config.toml
n_layer = 26
d_model = 192
n_head = 4
n_kv_head = 4
head_dim = 64
d_mlp = 384
vocab_size = 1624
activation = "swiglu"
norm = "rmsnorm"
norm_place = "pre"
norm_eps = 1e-05
positions = "rope"
rope_base = 10000.0
rope_fraction = 1.0
qk_norm = false
attn_scale = 0.125
bias = "none"
tie_embeddings = true
parallel_block = false
init = "normal"
init_std_qkv = 0.0353
init_std_o = 0.00424
init_std_up = 0.0353
init_std_down = 0.00346
init_out_by_depth = true
optimizer = "muon_variant"
lr = 0.0102
lr_mult_o = 1.5
lr_head = 0.00546
grad_clip = 1.0
warmup_steps = 200
schedule = "wsd"
decay_fraction = 0.517
decay_shape = "linear"
final_lr_fraction = 0.1
batch_tokens = 32768
seq_len = 1024
doc_mask = true
train_tokens = 171500000
steps = 5234
dataset = "wikipedia_en"
MLP neurons of a small language model. Each row is named by its layer, matrix (gate and up: input weights; down: output weights) and neuron, and shows model dimensions 0-191. Each number is 128 + 32 x the weight over its row's rms, rounded and kept within 0 to 255. Numbers have three digits each. A neuron's up and down rows have the sign that makes its largest values positive.
Before each neuron's rows, "fires before" lists the tokens most often just after its 100 highest values on Wikipedia text that the model never trained on.

fires before: "in", "ro", "ain", "est", "em", "rib"
L8.gate266:089155108090151119134138093140160101100099123132089112109156160094153146104116206159145195115084115098104080126089114080167114051139184163150131073127142143166138123173182116166152168114129101136168114153113078156100083143068056099149135082097130104116121096147160134145112097105113130122109111084177080147108178153077126177174142170129134154154105158160077123189143161102167109128198058096103148101130046148050169106114102152165088133110134170131129124105207121150126092180104151171162124153118119123114137067180117119103137168096147144126114097117126093103087128110091145148
L8.up266:058112063131140150103152102145161173102099095146165155169089208096169184103104095136166185160071142154090128146146141072141101121134167113143104146131163114108147177187143120164162160109119121145122144113112131118079118103110071107160091064156112099142121090133167148110155086148120143198086119146134155104179115177117167139177144124123117136141156126151114158145120159073112089147155085147156107074146134141130113155166144107131135148082076137107020136062200087095070108139121159105190143125112125171180165101197140153129145142167152105079141155117096091134098148089112165123
L8.down266:112132153112185113115063090131169122164136089175193160125106157161111186076085112139106212131109135138164153167103112113121078141133120110119042087144117076093075104122118100144105149064073116145117102152121167130132058151089090139132136141123170113150119104156141140103161073057122195127075092164131092096108161136178113187175110101099129195145163154080128089091087160120110123107077081084075203183126193140124137140130092129115157105146151145108106108083154123087118126141111125150127130122141122149198083086121133140154115157136152142107140133139075150172139167121155118159

fires before: "\n", "|"
L7.gate54:128199130140165118153166164144148109111131148136100181117136129085073107162116105142109166139169102094101184137106182178093113127064160117137169180115084091128122167120100114144125097191118105120121111163183068152104091125114112172030169131076159122091135128119157121181069202174129110136082143137115121153054081146132139087115119155149195088118107167124137126113180107135094113148112079108107129093165161114112071174209163167090138137110113138139165087126184155148120139166104105118108119123086137073162150161134146133124093085147154155178067103128116101169107103113182151115
L7.up54:113122101123196069200183150126165089149145128167160128185129110126116157147159136116139127057120087135107107176168185113062115163144174072132135143116122112104168059160098126183101146105150134092118097134207078172110156132135142092128144126150174063108108108137143136152085158189146117112119101109137131114112110118134083116096123102148182139148081131171092112127033112172137114210133161084133135109099167108090131127112116104115101161134104177170138112101144102088198105157126132098146078159101157154203093144085184129131146091095153116192157131087151148109131138123166157163
L7.down54:110096105102180059131131129155140115138128119155180144171119114119139148179100129129097140132113100086118067170181099164114141191105176064100153142144140099162140027126116150118086144148149150125171126100167098183110111117176132091168111165106121096108082141130164141184139154122142098183084139091063077134119119155141167129155133190177139078096134170199100122139131097148140118201068142108079073133097136124169139085165147142135146178123117100154128120066109084128117152145097130079156146118075127117114158168077160161129080137151179139156160079134116148098182164117136089067

fires before: " |", " (", ")", "\n"
L2.gate39:086162082122115186124143162129109114145135123111122126177084132154094102196116143164127098165114135157112092080122115161127100181118131136146095116129103123157135176152072186185109103213126112139130130144118146144157185150199114120184195104099142102128118145169142143124150113126190122132146136205046106128096132122154102061140102116106152135208185111116136110145118109163148105139137140166059101122150131145107088156145190137140152060131164125088136059111157098117169174180144110091159171157116086160154089164097110165124086143113075092160144065151116147127096205115148135127
L2.up39:134076076149098133102162161112124076105156118117129168169098161102084132162197183197151149133116128141139135087169136135193105193099107131099102129101135153119172115142073104154155165110164138172110122160138158123127170149206117164145118139166180076121108121157165165092143118108144112044144138149118132125170179075216114111148103112082152138100133116124141152066114124187221093137102174205077108111125139189074139120106119100120185128130174127139162065139156097122159143146148128099152185122161102152140169142051101156117106134135123109089132138121100119104116126099125159148
L2.down39:165150101140108102105205090152155082150172112135111158165131170124095148135134152171125070150151112147125157106118119143152085159109092189105101108167131131150191148141118142129159167144157092128130081196207169093157147110222137130119097114153156143119080169119143146076185113043154112062157149130124099115172209106233115074142145157095168142134161127094142151119142089135193104133116155155109159107148128183127154097120107082163159123154141104131154101136205152102126113143163125072134154142176115154137173145061120143115113140127142150138136169092100148113124152083163105115

fires before: ".", ",", "s", " and", " in"
L21.gate365:164110091098157141133105127149182193184143174147116103116100161120166135167096182122131199138190139084052142099114121121158181192091120126190128101090096162129118066129084174130191144031135101098173133132183106096117154095145145093148129075141130161123115180080142153126113159112118119170121145067126167158113140091141187115147132139074156174105117128090086107122174168142140096146118141103191144153122111094119111137114193100152179107067146146129127154124127088133121152161134091195152147105131158167109133117098169151166097190166123110168122091137164140122130161172096148159
L21.up365:193094150100142135112114129145115131128121128121149089115122147140111196178050155095127101176144179124099149128065103096162132147156177135114119128100144117150139121103108161147111090121177174134110115141131081161128176129092129114100075094093096123138098087101169102124129133046111082148085141123152146165139126135123171150107159047111125150133140134120136141131102139148149176207188255102100118129153137146120039140143139116142097056160172141143159141096101135130090143092119161123142121142184212130128169141132122137117113164203157150128106144098073205096160095142146123105
L21.down365:096142135153125131171133144113109097179100121082094132196120111160149143124111139140110141140138113095159123116139098051120118107179116122127113161108110208177104171123167095099154113189130090151158116135126188064155122118149126116095076113174150108123050222166075121082115121093160124203200106110119118077136127076152139171102114154149165106122163112109136092185163094132152122129117065120098124144127113130144133169170122132117144124082175147114148128145119134115072139128188128144174101121151039163128127080081149107093152093158158178109084199115129134172123084168097109186

fires before: "m", "i", "et", "ill", " (", " |"
L14.gate88:137089142132133154121068154210107113104134116149092178074132100078095146185148106110102131120139100109057096180121154163179111130140098159139148110113137108122170138152120129147121147139092160165101152091180119116116237149117136184148189195102178112116151087125092158034123121071141155102133164129169161088160112048130095093129136137122081175089168094135099133113108142080132150084114154148170143123155085224106158114161106096147207144091137149138122176102150064109170115129147111160080145078135095166143142114160121135132128099156131141144123128164103106157151128134128112102
L14.up88:113132128016069148156194134113133141151129122103157146106121158068097152127158202072142138132116150134143126128167157120105060174139114107129171139120172134055175137143053163150102108141149083148106099171149099086184160170149137174172112129133132108139110077125161157112190134159132130100129125116114137122165157069148057069125157136126125071087119154143109149069089132152126119108128101225137138122097138149150138064103130153115122094065098173125180165164069101139152201116125100135063117160154151136128129192140092114103125146117130130137066130135090159152109110135144128117
L14.down88:164118144140156123131115074109196136111139206097138125155080138044116077135106183111080133182115127171112064127047075113161122090063100180092102136121148072116137168075125100167157160132099144115125152206146151102167153130133089127127100132103135109101134137149122183113143097119148108116093155147113064111103104105116061093138197164117105131140164110146151143156104090107171160094179152095137130144168146165117147056103134142116202079136144072112137130096121107102072100144128121120206160153161096077102137113087159134150110108139133136166138129093171105172167150166098148141

fires before: "t", "al", "g", "s", "in"
L14.gate116:107146106154108138135189144140121116145128132136135133138131154102138091177130206034123073178122108131131192147095156102092140111123123085096119172158128114099107099103157106056152127127149166103101146100106169136085104116119160146132111106102118171087102070097120114081164152079151084160071137166125188099165100182150155154076149137105187129047150123174101183088106114141085120139119094124142169167178149173210098134131106145087111152108189153132158191159154067128134143113122061140166124151135120106134131159131085131139164103149118083137084189181119085134113082143106162157
L14.up116:117124110080132100124138107137119104176170125124115088145151044187171172144090151115143113078192065173131178168132092144146164148119180059084181087141115164140098144217136129126109150131089139118120092139111218129096170130104127139121136137185096121159158117111156167088173157154169093166150145100139169100151098100093077113129136139112120143111108096134059198201150125163093156117131140118168149070174143119140112141144185166125137108127111151171125131198174115136130128103157150112077144147152128156064100155124136096151129192158122129131100125137158089072125197107151134090
L14.down116:167128161125099094094136092101151171156118066116064119109077115161108141180169140108105123171145122120117161152146179132081109114146135145133066107126163100177131118064104073133173097163140150034124161112138117195123092090225146129100103168126166129155089176164121074097133191106170122154152166135118118089083090149210088132184128162138092079106129125090134125093147105156170138132123132111098108133167103133115162109131123134124099197094083163073097157143151101163166144127114130095127113167142146114171116165156126153101159116189100055115121159137134090108110077178092154119

fires before: " with", " to", " between", "4", "2", " by"
L21.gate364:112093153203165140128159093157155110100135065091101129122160084150119151113151160106158126137148137118197127126108118120065133113173129141137134155139142164139145183167070134147227167119155108080160156136149144105118160109133146134125104154146099107127095138153096154090098159091101116095117135096121074192124132158141133076161184107124137135170160119137161173138158162110105098126134177180163119177112093156168139077145122191133101164074044164168120186109112099119168048154068097150122071112081080129062074072104106144137131094139171080156132134131188132137172128137142141111
L21.up364:124146151132135099140141127192162116133169108092105125124121093130148124157154201159199122109128093125216137114150100165079125100135146138126084154129121099093082159162111140137113172141124128124129101132110165182090134103115156089145159077141108148114159149126136122087115145120119140130150088157146178064108124121093115143177155063129148199184087168113137210158172093196059105124101122124104127140083169086094089127138124140151117172127175138125160127141095151154137050079110054132091077071148119129082080058114090158131114198134121101145121071133136139159082083155164141178
L21.down364:155126111135107102190115091101109108072141071073092185109177151118135114129085170141123117095163090148143187128136115058083155199077150129162095132148162076105088128135137111139173160127141102117161153109109094182088097094138087155120124176164139124120160134159069121082151127094071140128134099117142138118146104110118140089122179135125140137195118184118147151139111174137093123143139106133131103173156151102146121122164140086142094135108106145118181104107117148100191023095141175144085124161139089178054117218137094078160122155147181107108179152123184129116158125156084186152

fires before: "ch", "c", "che"
L22.gate341:130135130146135114099149087087153108146100179146153055134128130076125129121148151123173169122093111184121130142127159093167154146126107186137135161130161171203075118129113163144122190152131099154142083116092150156149153152111138179131105164104160104145094142102162097131129174130108131157137131097075060106110094111111151190117105105156084204135192132104102182110128149150106177165148118095159122187098162141051134059119139189173079136149114107100085192184126168151169163159126127166162158141132145079142121124171118137173118091179201075123097108126127148105096078179127132072
L22.up341:163129133182132122061125130153055104102094134126087069177126209116083142141177115142117084111054088135094112112122130125092154103146173139128071104120098145137135067116126125112248137114148159140064119170115123111112103148095099159110184106118130147161086151137120109092063133142130099142113113134166129129116119098130134126108142098182112141129126064116156139106077084170111101089118131073146175096109144170147095127136167143204119077189075156114119140132144109143190095113113130131152087163098086111083114144174120140112073126096123124112177167146130149138173069128048085097
L22.down341:139129108154161170088107128074104152099098127076145144146134206131143090107118099122143113101155110123132108196096165104105101097116136160208060115175111135091139080091171077100147124131155101134097156159121133123141156198090140173022063121156126048126148146134122141125089101112100090133100095168118064104162150094144170148127133128112135124082162149091103179124172133114177130105132107082122099101125161116106128150130096117159075114132150197148137154117077174066147113160112190057185154131118113142157127144176149180088137083130167136164176099129088165123112096111141127093

fires before: "\n", "ack", "el"
L23.gate314:183176157085119100163145126178143152098204112107179100139160116158127148135094135137191101127108141129134154149128140116193144149121068105101073095125120161124115083128131150077093145107114129174174122103154088118085166076150138129124183058159158162133095122082176140114132105115138136132100128175123114141090096155160081112119193112125144133162119196094112073111154126189141114133095079032162128150151170092119069130137141108109102191113167147106134093112143140110159185096153112110114121226161139151138122158079130099194085166132107153100089141125140073107144087169180115089
L23.up314:158177121121127086142110141135132079133134129152055086118124127128120114074085103165136084062156111113138141090093126081152130120086116161150102124129149117148071153142096109111164125125144058138122179129159088136073081095139155161143130151105037150130095195126109136102123164187071106118070178098146212143140110077111155079130175133126185167130129155108161103129134114066161092092125153102109136150125131121102090150079133122159120140149152113100112119115151101072133162030195162152160133142161203081157138084132125155116122125123116096093125197161119145152166122127203174124
L23.down314:133162149137162089166181084173099091115187170125154170180194121139091135162138093142090105038098140118143099130124064156107110148087109112128144108130130170109170097130151114095126086166099061141109139122142039124096135131158113098082130151108137114170167170137074060133118102127120108195119161099156121127187096117172133100116131150149127066180169119092144113121182158160090076096135106159122129161132104138155162104108086092172116066145118079107149120167154123107043130174150152091154125125133143205085092181136137182150130108085087113122100130103114108142090124118139079153

fires before: "s", ":", "ard", "al"
L19.gate89:137194151150113136161127103159102192075112166103118155116107134102157144117143118087122160122171203094128134169155091197145176108135138102090216119116083157140064134139190129096153180131139119149113150089132168148135168174079162103118166125091076174121086152121118146091200132028122109150132198100093147179098168154153116094134132147124131153095168125099173136152152136113134185132106107111145099137144176128121130133100091120141157148129135169150199214145120101132144143118115117130118153152133082123121165135120086045142154156201111198143158143162135097128102090110092142122
L19.up89:159118103113112110124130147149125141104180157125155123088145130108112127120078149128153165098084170097099109072093176167141151058130179063100145205135136106056110130190107137145092121112156141110144081115178083119120093084135118109175072133093139101126111114108153110114122108098110134172087122070123117125106082174089088062107158120157156146093093125149136139158119090090132160116127153187166147136163174125109101193168113071094130092154144161170161156155153118193094113092135135103111148164091084096144198133098089186170145093146137100180104174154130124111083147023103116154
L19.down89:155037080165152158129115055140083215161107139184138093102201083162109135139188113056126148112113123090099112134153119145141152159082174127108151117144136124171140105128194114164139125120112151150178165129141169107125113096121135136085121160111127145139132127099166121097144113133123184171151091125137134134072109177192167117115156067178160139150152113160178153118169049066158172076135157180101096128123107104147163094180098145117108178139183150128139108135135156104158089075151147107136100150198086126133154184131115173150158174104151120094158168134173141141134155164151121108

fires before: "\n"
L20.gate218:124154054109103141094084116162153134160115093144113093116142135131146205156132124164149155097142105151125097149118161105119132113126065124115184117120122091086089116115085096144167068176103149124141121140164098163138165176152149166124193137110100135118116183106176150067158088149087169033092120116124126159113169112112145146142085138125136121113163138200097146113128068106176175126060084096127091135122105112088108143060164094199109135180154066154153164141091061102083160111167105101115136168149165143150157028153123133132110163095092152097137156130139113144093118134155134079
L20.up218:184163164125182169099151163117156113101108148120105181106123152137125118106138125149190125153185145131121084054107118105138150122100152187075122102127065159071137076172153138121159134092107101181173125157132102111085149128184176125135132122135136170120157175104112128170179133105120106167151096130134110130144118012113094128079142178114098067143106122108124093174105155110090093079082144113150076203095203111174085105141135182183108154102095110166132118104130088073146163141153122093137145125147122114122119140142131114117143079143115147137149133096162126148200064079183108091
L20.down218:081128159140060095087095143107127081157077116137150104043115070145123155139083134191163166092154109117124148117136182139179121143135106119110170106103088147095149062173129113098082097078076085110167122128123096116106108102138129111087147144134128135129122164064109180093094122145130082131121096186148077120156106107122159079163198188104105147115127141137111107185127123140098160140095079066130141147104209099146138166078142120109097207087110116131126217110101097138166165138102153094113076108136143168122150100087126108042169148127095147128166078112147122130127100104117135117

fires before: "ent", "en", "y", " ", "ild", "ents"
L7.gate250:127105143145112098122234149131080123129077135142132080173104104169200133089079146125181133144109147093132099122124164164190108122092110100121143154125112123122115153169189183128087106106120121090152153050121122161118154133135115180139164179150120182152102114100137101126141141149125153218142146139136137085097116178131111136108124104158144146164129119129193177167163129103086120144139183158084138113123194135084093124121060178116123146124105135095113107073079109179087101138088142116142097132121166102144154139165180094176122137106121089163060119192076147123100208083173155140
L7.up250:130128151110135093146158123186135187155084152113143072166120147143188093082076155101101121138095088160093148151153166124176102106077096108107138093128115119150073117195116139181138097117120114099155127097149094154134112133145127151120141167205117154179161155078144087106134231162201186186123073087065165037133123201136119125138100142139120150180109133152131133159157128079162137109110160113075097100128158109070109104136080120149092145129099096127090119135099105105089073150116126140123124116106152075153144149118166133172162085154147116147164100200119119135106178113110129167
L7.down250:119149133079131138137143091158116163125121126064108128171109100106130195116125076162043107131069104154169164152133173148161096152096100094109162168146101176149111173178108165143132113125185127193099112101164155104112051071171092177098127166136156156154112166096160161105119166178183131145132170114093144103103113183116151144144059198132118102146114098194102102179129095107138124066128153157098103138134163188129136136073130104127155167139094174175106111203172137149091145158108157106117143138153127123104137127105119153188122074147110119130146083149109107159092155076157133076

fires before: "in", "ed", "ro", "ain", "em", "rib"
L6.gate177:084140136158085168155199112146181093133083102160099127140099133161142137149173106160197142086132112095111070112067114153147132046167108114179048102175130082130149131131161071138122118138077155203170128119114118105108127095123097131159124075109171131148129136153088200177123150128149139092119105124137210108164136142097101148176136128121097145120109109120099159155168187119136121105122081078158050131141173131115134098151149115122095114109106145116154158094149133097120070142153106214154148121168117143187169165132179118142187160174085103149076114133134109150128106067121155104
L6.up177:099120044100157102114094117122081162162037108155156132168181122100155176123088120162118166143148151170100139136086125123138134146113116149134138132095155139114152128161124148157175092089121155149169152154122089180185096143125101085134112110119088128140166120133102162049129090140182160144118143208108174085156129135103115133129136160121129210171138045141109128084107121120133090089143041110133072177147186134063094123125123078158103151123079125106109098126160131126164133136101175171098151111120155121145105155082113162133128139115126157030182149126080128156090096107171184127
L6.down177:121099124073130123131021091161156133159129103196133206171121123120091152137084115178141150075141143161139146164084140094163127146128123154124099118138102187104082104141167115112163174121099173111152154122112108122177096141087119117128041050103110126117144106153150180095162094070122123155036118175112128100130119125125156168133148173083076152206172106114133127116119120109157113067163049080133143117105146098098096109115120119147126202095115133048112087106140165115121142102132129183158132108141153149136118108105103140135127115135131190092130140101070159125109138087183152124

fires before: " of", ".", " and", " in", ",", " for"
L22.gate244:059140111119142125039165097114133130070173177098108087116144069194135071100118115111096138136109131126107160088161138144156158114148197116142127115142115160053153127162175107163139173103129114086116152081166097102130145150109150120194187149128134143115127157126096116148096110162102182196202154080158107126110150130180137135145138105143148113141078098092184154132137143194155117166133067115113102107113167162151093150111136115151165148184155126118163160137110053154102138134118111158198099179059127131154135192126149126110170201133129107159174139108069155120162150165134150126
L22.up244:147176111114145137120095086137145114081120165216149068114135114155115114113116169085175203136132163113090161124129079145185110140086174127129120080165116138161126141118142125154155122126128136166192148135129097090092099126149128074123073128159193176113096102091072084141114111098083145230155128101211126115153145109153111132151180145122087089123127130099143150160099128107117154136160156106125118130061167143130123110091130159169109134119153097142123118173157168142055115093145213142154077113131135107138187149119171179083137110120213137104115137154143151078064085116121165102
L22.down244:142076132128116101149123147134080109165184090078151126162101151102144157091119145124119089164124075124114096130129119038094149134132122160158070131089116149076147101133125157092134092154241069149153136148133107132145082107120085065106123111116114097136111119204107139096123146152173085092126085130117091137138120160098130088141161074148114112193170195150099109109152126124107148164161157144100120092192089113185175103111149142100145124124124141157114129085083078139194121109128053071116145086080129185151151103130125117187123109121076218137140134114088127158151113162167141097

fires before: " "
L20.gate291:139198117122160095051159100158118095112179091082171100120119150138108134130133160066154141106140137052094081137135154127124093132091093100163111159105122130140111138089083154081128124136081128082182086119171155140211109095155164153220122174060099140130149158090140185103161070153129093135065109119080126131107125132133169127132138113104115041160153118106183173098136083123130125125112182179159135129171212187100124126181083204133114131181145151129117109113117118093090087099085113119133145168112093141122111110130095062149136097088139129146122127107138113141131112123106126156
L20.up291:117120155145124096081109117102111153138105132165162132149182105127173125095173126037098130149117076163150102165114149086133109141103082098196108147138109109146119125118086145145099129086143105120111128129075120173170141093159136127118108145110121091165107132069135105092130122169096114127136122071141142105152104080096190128102113159130120126116232155089190182101140117114182125118115191144128093112161121140101165076134074157097097160150115120028123130123124138140084111112104181179128176110114125080166131159126033093179073057108106111126074089125082100172121144163179135102
L20.down291:134144047146094105040145134186079080102115132099177114143159133131123113141150164057116121149144080140113128127120118097154130118098100085153151118182120110131152148160108152131171085147117155107161136051150144188153075118105088136145075232087111123107112113128132126036124152157142071165046067055162104123117136132142148168144104159156120106157117142132152162074096103103132135108109099139143084107068158161098149127143097081089106100122108196121143155124093142102186117148151185173134202115122121072092123099132092109097097134146111121148147142122174090139119102131112144118

fires before: " "
L16.gate221:122151112180063071094126082170098117064128134140204090118185137140126093105132117141112153135151065129126142150150140141070152129123113161133130135153102142153134148091115163108104162166097155068119176113111169147172162107191157175175101176112152088137147107071078133042175079119135153227134123138114155142128120163081134121106202138070099165116155144115138121131109166139130121161084148138125157172096153127097150117147122185082166107216163164112140129187119127120113132089106157137102129184084108091117099104147156077190165103120149168115092102140103126170160135145093164142
L16.up221:135159127081145077144080102137130156106164163147139132177184171154158125085143115065145146107140120116118109166136142166134164162111118128177176154160068169113163097109072200093097172120081172125168139090139164208124149095119100145173134151138119144176167148068185189110083142157144162160050148167172085071184075132167090156143089175173114051121140158117121165155115172119162143145113139137110128137182138143097181114168087125131053154161099118082110081121078142111137119136093145122108150100100111122145139117119162151127149144118117137114107090171128134082127091169130133184
L16.down221:174148091074151124095109126158157081128108189151091123113112142132198098147105092114167105121139081115157151153171140082124126091114156142165177154154091117126114132136109116031160154109125137091150167133142183124117106034118137128120079222198146113134203165133135090117106114161131161131101097129115140140115093099186160164112053156137124106144132114120163086116121155118137185158094134110123143117185103142099114129098112139136121077137181121083063114114108130067095082124139151144099176131060123123181159146108121111116115075120065161132126144101087147152084119154173139215

fires before: "ch", "ut", "s", "c", "ed", "ce"
L21.gate14:130101134151147167135138128147158146173102114132124151115127130140152106122135149109151171124112083143084123144086060140156134164184144129140163094100161166090095050124160131152130149150145174165079137138138162175098131133111140112155180161153082121110091104125144159199111204136093099109106130189091054102137092097148136164148124149142176095120157130079103162119125108114172174203188158083144130132135110061129206148122166147180129103162110135177081152183157117128124138103156105114138142151076170095130084115096065111160056109188123102168164193118168079108110128097130108067
L21.up14:108127114151123088199102064201132137106082158121105149081172176124094143080108084109133132067120176107057144120135030067149165047105131159135117116103115153108123120116145090096184124120119126085105142109162117129093122173151137119181162161120138128137156122170123155103096137144106121130146134075143087117146165176159123177116099092125159115139155051147158132112148098156087128111105149127100121130104134186175104196118019085164153088141127134101111176070117120092151111152102104168134180149090126138108126163102101130135164109132047088138138144189119145145163122148078127114
L21.down14:123149104188129152115078125169118123155119101106067091127106151147101121116076117119137092083133173136124110125149107156170180163162134147161165136074109094099047138128110101137147081145160092102128143158060157107154144079151102093114119145116138118125093123149127109091086095154116175162087142136217182169091104118170141136086152137155117090108137121153065156119140138081136103032086135140127122106124091128088122134202157165086135098103133146178134131170082124127072133142109088153093173140030097190112066142104170148104049154128162110124121167134124117147098135188132178105

fires before: "in", "ing", "ro", "ed", "ain"
L2.gate339:087088104106085146089137100153137153141111122185139119125071232113118126158125073124173168119111081101133077085089151162162168091128138156139142072125185125161098123140154145121166104148120156167088123134139162126109127105103120124114144139079167163147184122096142116167132103088099154146139115131114148092104081118092038104128147131108102165161126081192137135102110161119147122108065089134144056132131102137133137115237111143116109170129105123148137114101172094052180133140103098188118112143143160162212118133163154140103139169129185181092146098100105143123068187075150119135
L2.up339:088096127135079104103055062149129153144141153182128101141085239115137163150128094137213142073100106129130107092064096158179161104136094150171119087119152146146075159127155125123160067150128179108128132104119140153092124101112098129118098111084109181129153109104155126136121129089140111120150111148115125143118114106126102134096128170109147175106154017162123137091079116104121126110100097086204085092135115082144123111151178149103102142147115158136132116049156067070175155155143098108165088113152116175149127118168124155139160162072120174131117099106104175131129169080176104165
L2.down339:117099091064150140103138106167138181161142115168153153145163119077119207161081070121185148121125136113141150119109103179200132079074179146102128116116136100106133126185146159149153090111078129120147155120163127137142125171121150145133109061092186135109151102147184133144163053132128168107079112147156099129183123122109077127148169176096108130161129094153118158068100158097160138115100063100142131155179094136070076074181122165152112132102111078158131125066153103054102097151117083121143103170124102154141125074173113193145107170150151144106115077095125146124085183131143149121

fires before: "ign", "c", "p", "m", "ber"
L15.gate247:077128165103130163128111049154123180207124128162103133167132132142082227119195108110148125144135151134129116110096091121176106090135152128117103132185138140090142160163096082128072124121111123108114185129148122151153082146135120134178176072178144135151120054097055121100096141141172112100113098150160145112090155151118109091113162091127135143142147131154091117090132166090087110130147121106130128125131198120114134162198063122142115174181136175151132160117156159142114158051117171113121121127150122130133098039159182174101160087176138196100098139132199099151140130116135093169
L15.up247:133135095106216090060149125159122064130153105118140163063114076087118130066127143099089137133102143133074085118066203108105117152117049112133121160137111098182032102091144152160102152150132114152129090082060120126124092139105085128091103077180135089109145129174113193166138114152129195102099113127148068077140110155162134145168120145156134118130172153104134081169085142111087173148073128183126080158107114084123165089112148120182076131101122123126169122124155143121129165126132103112108152123146103130141146165082129071097141126070158129107123125139128091173114121197150120140
L15.down247:075112151103130149061148111139125040125101112098123081121141150136125152133117153110124074089109054174165176134169188145074185135124124163133173136120162113105108103096095129174103185099071139116082141170139151130149119137057141116133099130085112121129176141131156146158087098077084115103146191119106165158082147143127107128195118169158077100156107146077186120105174092154135125107097112190099150106098162129138128170128130111172106140112093144154049110079091135178109151114186136121185130089097198171134089101161099139171179098135152090150111152170103149155113139153095122165

fires before: "ign", "c", " P", "ing", "ill", "ey"
L8.gate124:118165166109151074109178131073122152126068145131135102153152141154152185120211107077117097114093126141150106121104131140100160106153104111195120097096101144140085093186098100150095147196159090171135078113104144171122106180097152125066130092131052082149182121141081151159150106133098134126092123148139122131100055120149136129129135126137146149125102132142187096160083165107068109145109107179125083055133166127054087088149139119135133161141145126115139166095191167134145070117114141120139140129152101097137121131119093147101126098119077112033118092114166064175106111080143183177
L8.up124:132093177112161135109152126169133146072100086089113137098125181137094147090161084158070133173137178124065105126103121126140119154143100136119145142115131124104132104191115051069104113136136109126073095102117071104194145152089142147156127089175158052105098144139139131139125129161086170203147148125099163162087208177138158129172152100147099096124162068124168085132115156112115138152117137087089063064147148085130180095177106126145146204119106089069154139101125148136115125167062140125147148123106129098157101150095121137132068125187122124103088179175147094181105113163122117140
L8.down124:106123183095086197099145111170095178141126130113111101083127180140143119090180115109149175099133163106119101093108117110102133104106075140100107152154141149130132122124068087115112167144132098144134097145141115134144116142070123129079097096157131109149100183118152130110103059175107180137148136094138147128098189158133161193192088130161123132113106182133132135121070192078134151173104191185142111069147154127097140089196083106134155138136068110144115129072112133049158090133113205089106136106146094047125122108099165150118163056179136139117087135159110131167143090155158177121

fires before: ".", "s", ",", " in", " is"
L20.gate107:089132073158132152111082125095111149173184151111141131163128099125136151140089176099072119090062143130131109116095120143134125140152178100141093123135096177102148159150068158158188091110080098174113145141133105121107168129144140095095136108137122104168162133118155116053056094073121151214059148156157073157131141121150147086106110097134121146126072159064114121092192144153160101200104135144106150124101124116162089156101134137122121082112095162142182142186119136127108127184109088153120116165041123173077149176138127163113118144113097063097147171126122155158078100184134075137
L20.up107:106145111109112142175195075097134092143202162134147182165104092100142119163140055134098104133205117096100111115165102127163155111165138162185149132113117113081171075213120155142162167089131121174146123091134148120078167152144098102094067173106187077096124156121110168122191140106146130165144192074141083120147154110137146071086083055108111119151157081064094147137127156129125157089137110134112156133125102117142112153165116191139105125151130176118146104124179134100158147143170161135123164188082128118112137115118060091154158132112117214130136157169094139115136095112144130113
L20.down107:145062105106177085120137119132083092129123165116097138075109124127123151169099158164167150156112056093115146135159120110176122148123138142157087142120162119138157160071166078136114162100135122125120151131180128075155091119126136041138165109120147166124087107168105138087162111150143112154168134080151152134151105115142131190135115124107132061164118176067094075123116133145069144064142178093205134110082079213166079160179139158112124122142197129182143135094095117137082108068088140129139169115140148161089120129130191088135064175171129159124170085147106142134167118132161164144

fires before: "\n"
L9.gate104:161104122133148182162116155104185128145128126121134108131102145124119189116153178101110129105086089203160116100144140134139163165127179146144198158157102155164087146125045123116123144168109098104110136132161140150083133119162037139157162108151104104169145183056150112098157155209170094125102166111124152131178156160134067054141104169172111112162145086087115088119130130133124146147114107051152083179131089138136114145128092132162076161116141130135124076126109111111121179150161149127179103135178091108152081217085155145077102105118109177113122103119176154129128105087148082091
L9.up104:153176143162061082168141178140168131123170116086109169112163129176100204126143113145102099072092162181178110155155137088105147101079103101175142120189065139044153095146131143044127175087125077123115106194170134142095158106165165147096134177127153139164101175084086125175120149170122076140121104102165116105137130178097064099151124141129137137114153174116149100051137119150207104212108170109098138130116130143129140110134153149142118131140107138120163131110080094087101163103167084178139107154140116069142140125140110109106131110144085150107135137113147122141117122115206134116
L9.down104:106175079177195085107122087172118131072131119138141079130149161131148140116118104121167138109125060131172121171172073097121086150159086149163159087129054093121151150152078033073091089098123156156094119105146160092173123117111130074088140174145115075157157144085111120158131151128120048101140125151140163085133126150170101144090162199143140110156108186115129116097102112148096136151082144107115095146152104143162105102185130163155162150117119100150088161154076131092141142093131146181117133141120137172066119128118156075108124110191177123158129097132096145062097097121163133201